Part of a small language model's weights.
Training: 728M tokens, 10837 steps.
MLP neurons of a small language model. Each row is named by its layer, matrix (up: input weights; down: output weights) and neuron, and shows model dimensions 256-351. Each number is 128 + 32 x the weight over its row's rms, rounded and kept within 0 to 255. Numbers have three digits each.
Before each neuron's rows is what it responds to, as a language model described it from the Wikipedia text at the highest values.

Word-final or mid-word pieces that complete a multi-token word, mostly adjective suffixes like -al, -ic, -ical before a noun (nav-al, inter-nal, artis-tic), plus whole modifiers such as nuclear (winter) and New (York).
L2.up669:095135118099089144140112156139136112116092073173113135160094130177160170135147132122148026122138129088201082130163170138168151146106121177111092128137104132162168088139099078198096116138142189158120080181152068120122115150173139177108121123134107169159113121113081120113072099095117154061
L2.down669:108140187148174147079125108140183096121167114149129114143095117120131091110172110135084106129113113118191132188142124160116082102096131122150134152131084141160000101092119123170124117148141142131187131114084173106082156058096157158216087092121168134153107117072112120149157142105149156112

Tokens just before a pipe or cell break in Wikipedia tables, such as the year in "Chart (1985)" or census years, plus scattered mid-word pieces in prose like prot-, rel-, Sch-ol-ar.
L4.up132:142111127113168112113109184142124153157097144113075187125090102080107085138120115158060136181130170107099054237125075079152111077177152069125154124091093108100136171153142162074136192152155118125088102094121132085110079083071160164097150108126140150066111084175161123121153123112166123153
L4.down132:108097138101128147141119096159133121115122140107255074142103136157158144142142115097177137101131128132106125076118132132098129146116063140150103136155136148138103111162103108147119081150124159139191174120117112123111136156131068102123140155158081125150127137064083126151147149083127186143

Mainly the indefinite article "an" in prose, where the next word must start with a vowel, as in "an unusual", "an anecdote", "an abrasive"; weaker on scattered word pieces and numbers in tables.
L4.up1262:149158150119125146142107135130067184080134121099105126078114062112127137164143135177109173119131107147144083098155124102112118201132115129108128130116090083107081079197132136113112161120145167149111182117098134096109150114130142126142049117121123072129083128116153072088091193113094179146
L4.down1262:101122132093110104136131153130150112138105091153135154157184156127139077132082091066152177113179137155117116144110222161137138183174100142116148123116131131107127153109068103100102124088103114124144087073095140157158136154141079122081176203147146232207129145132154096129160127157108151114

First piece of a word split into several tokens, often names or numbers opening table cells or list entries (Mal-mö, Z-enun, acc-entifera, conv-inced).
L5.up1501:114096065101121183157137145141116246166156088140115100120136125091119122072210087149157145135138093129158134138119101111190147118092062164122044115131160163119161132144144132086112099118159107128139200171132113103089130162097141213141082117115101108130100134103193178134113176157112106117
L5.down1501:107163175125071101145151137129185089131150149159114135156076077141113098142125127102147132083135147137176064107113141124132104147122173097148131167176082065103101200156138110111194204155186153139165066115086115134166101179144164086122149129119148181156192120118106113096159139124136151161

Final pieces that complete a split word or number, such as -ility, -ing, -ian, and the 0 in 1930, often before a table pipe; also "and" and commas in lists.
L4.up992:109135109088148134125105165100138078099125092018120139100206156067118136167120154127103123191162153169114147114154168130096086126116133150106073134181133147119114109127095129147119149215143175149173121151108102176154112155104128128151156167171122191144108101225093135155100078172066204236
L4.down992:151103083172168163124109088112167141121125054160093123116071159099118142134112139169177126137115118112143132108156107150192104181164154155134234102099180131111127133119135077204085115117160144133088160171068136158069168164154141153123077148127117099137082154091172140107110152117184103101

Opening or middle pieces of a main verb right after its subject, pronoun or relative pronoun, with the tense ending still to come, e.g. ref(uses), strugg(led), confir(ms), interpre(ted).
L4.up959:116136128118143173138120139108160143180146163191114116133085092164124132124137110105112103128092095126172104158065124131172182194128119188101044067189100135148065104113125069079079040151115121100108147163127106141111154128194136171078146114105083147153099186080129122117129142123104120140
L4.down959:124112162137123122146094148083155132140106164050129163071101169136130102117097075138189126157102157134113099086127170145107160134113117130154127149145032162131139113095114068150113131136167130134146113167082162170101137166159143109118096154084100132100102127078126118143104149086126087126

First word-piece of a longer word split into several tokens, often after a space or punctuation, such as con(sciousness), inn(ovative), B(ombadil).
L4.up928:079072206139134127194119194098119195122126151110132140127146122160118163131169123174094125123121108135158082133145093166144157103177131141132086091060079130201082117174102180085076125094097207097096138112108130118079112080148134153116061133154088138103146106134169116159125196115183168116
L4.down928:122128149189151119139137139139145107150142197103152074102137170116149077102126119071127141136106170124107121151167187076131107096111135182157110122097159132080150173144114136102090093130108171130149134104126158122155104085121109129124148132150109162091103178086151096167133130126132121064

Colons and separators inside race times or track lengths in results tables (3:48.9, 2:50:13), plus mid-word fragments like st‑u‑d, bl‑u‑ff, s‑at‑ellite.
L5.up1258:109133202094192144130120147104150155107085113068129162131125147102131146115095108126143143152153122155108139077188122109159139147157118155123038162134164090102084158176176112117104175141176163060175114106145183089144193102103160097132098128095128145111072171158166100165137170095168145169
L5.down1258:160130093107095205112104100156123103150195138125070102203168087093148111187180153091098139063116153096130068161176135112087161159059098111106188128079160166136165103176117134169113115118116147182130195223106073156168129095107136132154110103145147120131119127137194148101112120157106126095

Opening word-pieces of multi-piece names in credits, rosters and tables (Gil-strap, Ham-let, Wol-f), plus mid-word pieces and list commas or "and".
L5.up1119:148094091117114109109147119120105133187183095082139142131093094119100126117136187157158144116144085130138208112087149079163117130140128185100077128174174150112159168173135145134090131131094137126165129182118098138178086200125076125118107096137131118175167151171148153182111122131090087189
L5.down1119:121135185124068131137121147168143145120135091176161158126148199155118087117182138115092101202131149078138135175138103177130202096109112098098107093137089120145119115120162099146068145118107125152067132104152038092070186070135081174074121081180170127108116153074099110138156106120093086104

Mostly the article "an" mid-sentence before a noun phrase in biographies, e.g. on an 18-month contract, in an accident; also partial year tokens like 201 or 195.
L2.up1410:176109103137104048214090158148139148121093139069113208091104149111130120106100089219137164080170161107130089141124136099156134135140106118103110079124157102111106149115051087082169172204095130169127120187090175095106126108164059152149129145146074137122153131109142201113076127124111174084
L2.down1410:141188073095087074114165107125152130134107122166079120123139095126117043152076105128137167168156083085146134136146099095118153136118130149097161121110082167138156137106067145152082159119113060155122146146081175052161090098100196142150114074112135148113136156090133143094059161152136080166

Mostly the prefix dis at a word's start (dis-missed, dis-puted, dis-played), plus weaker hits on other word pieces, "of", "the", and opening quotes.
L2.up559:121105124099153162137119119135146135086077085114125144167119209121131129129127086106084049183162119207120092130157160202155084196125134101175142162133115116115168142076107134125098153102132109113174126146098199155084154164097160155079070141170119129135089134075096133150102178134110158126
L2.down559:110142163139179101131114116084139152087076159128135123116134156065124127131121105181126138121116107140163088142069140128113169131140144152103172081126173110125075079152110133113119149114104128141106121122151117111108164097138152134112108114147104110185171115121179156153101131134161125171

Points where a direct quotation or quoted title begins: the quote mark or comma after said/told, and first words like I or You.
L4.up1287:154144186184124163196111102093142079118144132134116095115159094143129157077142126162132093181169115156186129116145117145135167197126124089151088092176147114082134091066135121076122116153094125097104173155139136123077140146202110036143133159090094154094104088111146156132123181125099140152
L4.down1287:108132185191160118148139107146130115105132148149147180116123113118152103150103151155137140125145143148090115145102112128114142121172159113127077162181133148138164127139182225083090163112111147121149202120159122092050141125135144123082103123103199132149108101136140209154179148166163139124

Commas, "and", semicolons and periods that end an item in a list or a sentence, e.g. "epidemiology, internal medicine", "sales and album", also URL dots.
L2.up427:079148095110148097154113167097160149140117086153128114179126122093125142123112185115144071078195203096167090141065174130110142099129118121167076112129148114132116149119068167124133087116153117102123138197118163141133037176160115171137138158124141105119063127202088178170039062165109158097
L2.down427:207121135113170155137097120143077085169153127109120104158088091177166064180132171125151084106141114056127096128166132108089118057136157146120131118126163167158093158107149176178160110133094162167138119142114143092164127147124156138149065060110122134102086135111120166145143117116146134129

Mostly the last digit completing a four-digit year, especially 1, as in 199|1, 189|3, 182|1; also scattered mid-word pieces (r|ar|ely, Dar|k|side) and words like an, his.
L5.up743:124221106103108156202130102121189131121139170114101087097164128077102146128117195157138184117110174126151144228130107095158154102152112195118135125119098115150159136154108131141085162119182125174128153165131142123116113171063177106138143184182068142135148118072118143115122112174134108164
L5.down743:137093131158135105097120108159052081104113115190158170171097147139228132097144149087137140127092088156094115155114128165107127160143165152166116107054106082088110080144100096141169103191037176142108078111116075109160111047107086142158146096159163118128150154121117163110113165128180079113

Linking tokens in the middle of a name that predict a capitalized continuation: hyphens in compound places (Schleswig-Holstein), name particles like "de" (Willem de Kooning), "in" before a place name, and closing nickname quotes.
L5.up1385:151146115083180127080104087131114090149142068121133112134123162096159079087120164112136069089134070121147136145110185083088134148096133132083078125111105092169125154149182153100165114122173100119156103115129096110168145149166091153119178121155135098107116143150146140112113156118149138144
L5.down1385:138136136176074134147126149061155131121064144112068136103106148120121173149188115134120145173093160124131118118141132183114142064183162128158148103129142122094143078146122116167069098166104145135121135152110118116110064145131167119134085114119146171106139114142074147136136176140099159132

Closing pipes at the end of Wikipedia table rows and closing == or === of section headings (==Career==, ==Geography==), just before a line break; weaker on prepositions like to, for, in mid-sentence.
L5.up269:156115093172177107156047145088118139107137072121133116132174073146135128137121110184085180131149161173212163135138146129124140147153064117057135105135168136117110130154069148114137080127070130091166154159089120124090074125109157141081149159092120136127114132132092156101187164054131136120
L5.down269:115120124143182163095133140138101157160108156112166154080148122151175152105106179154178185099071134127052163139108144116119128100145136107110135140142166144147177157115133185146177080107106093118072166129095152066151185115191115154137062065127143085143120112167075131106089177165127142130

First subword piece of a word split into several tokens, especially per- (perfect, perhaps, perished) and ne- (neither), plus line breaks before wiki table rows.
L5.up283:091059189154170186116144139113173160106097137166101130129170097167135097093110117130138123129134141079132134182091096151116097131113081165089066136124124109160142149075124150129102141143141169079110128116125139134133150103140114137080142122133124136093146153135146176197111113081088153161
L5.down283:114059096142161116063144114127136127090147116096112175081125102094118144146142090151124189108125111125154194120172129181160122115141104151153177169077161155119126113117120020115148121156162079159144190136143125059114153123091226197153157129130105161128078111159109120117166115142143130093

First word-piece of a surname or later name part right after a first name, in sports tables, lists and reviews, such as Mc in McGowin, Car in Carle, K in Kitchen.
L4.up1396:181162148142143101120125154129063122135101084159129197094090073107138124095080107197122121148080072105145143164131134091138178106116142100099117146136068088165079166111154065091078147134155210123082086175112124093156143128169140118115076140112089134124115179098178182137143128145093151128
L4.down1396:161128115146126153104088136126124065181159134155101137079173141087124172156081144171159137094142154103128076101133164123072164160077106143145145128133151135142136158176157151117166116161149151179178128118101146115191182126156189135158178063113113126103098104121135077150119110092125173120

Closing pipe at the end of table rows, usually right after a number such as a score, time or total; also commas after statistic phrases like "49 touchdowns," and some sentence-final periods.
L4.up106:140149156131112122079089153096130162077110124137122109111148070128109160124090132140110140066147159151237158133142140139118164156129138113160074143155106116140097150103153152070129154113104190121156152139083048113118077125103110088056159184091124103199168184103124122126115121121149115189
L4.down106:125138146189081090112128102155087140082151117133143100126150101165152098137119151112100134078113132116095113078078108135096130108141085146111129146150121132121119156134171151142136130134124090113092127120125111132197066096120179162186133057129117103179189164162100103133123179073143118133

Final token of a first name, title, or name prefix, just before a surname or place-name follows: Mikha-il, Al-ain, Charles, St., Duke of.
L2.up22:157131051110100153121107123092089106048155057117091111132138141129112122114105100139120081179093154148169140124082157119155166163106085114123097179125185098165150151144171147166104122188165115115146133149155127098148088143155114158141134170025155103137157150177092122187118217163069184097
L2.down22:152119090138102186067181120078117119061141083146118084087164096141148116135133119122069104125125165103119170125086108180118177143150114155136108146153132172167166091125119118174130112155147098157175099094155126075164115119122105090198134117113164144142087164191143152175125161194118094139

Opening pieces of split words (under-stand, un-predictable, pic-tured), quote marks and first quoted words, and dashes or colons inside table scores.
L5.up13:126146095096196135153095142100096154090155139137093132170103167130090165097082120157111129209139140139143128142099219097109140149049182183145126129103105144117070154143101146137109101092111099103141102180116160107105100120125083147105092129140164131157128076092125168126130160174156097152
L5.down13:109078136169078128084137152117140142167114115118201115105146142154106168180165148058146153092118135162145140107111089132108149130096114150076134104128145096159111107149158160158143103124138134110118179073080120148112187084156092108081071095173058144152160132136204090121129168083053156196

Start of a person's first name or the separator just before it, in squad tables, credits lists and bios, e.g. | Kieran, Jer(ry), Mar(ion).
L4.up1201:070109093115118137158144151081123148142133067101160136142165046138111103101093112094101104140120156100167154110103128109091094123145122117119087187121068135081102143105146136130148143107134149114099113149099168099117114161114041175130153150058054142130091128200114175121157125109074103105
L4.down1201:178052125145061180113080158164132182175107164101122118075153165144095137171139096125130100189166145154129131127144120123117129172167154142147077155162158135133091145125177178079114125132143116133123156090114106116121127122146118087102144114081180106150070108167072147121101062152104098148

Opening quote marks (double, single, curly) and the first word just inside quoted titles, nicknames or speech, e.g. "Goodbye", 'Copy Era', "We auditioned".
L2.up457:153127120077104184175163201137144144099150144112104091129116146089092176112072148145171164149116124119155137128115140118124134133109120132132103117196148134148086065109144149145090131120135085138182125128137160107165104167139091139114113147091118130120129085138073148164094186098094140175
L2.down457:119122083132124152131175104184113045146157114227092124102114144165109150137122130131109143125114139057152131150132150106077114170097131159139105127149065120133192169180162181093142081128164065089135193132186098144113099217147117109119150084181159159141161157046104109136117173105091092159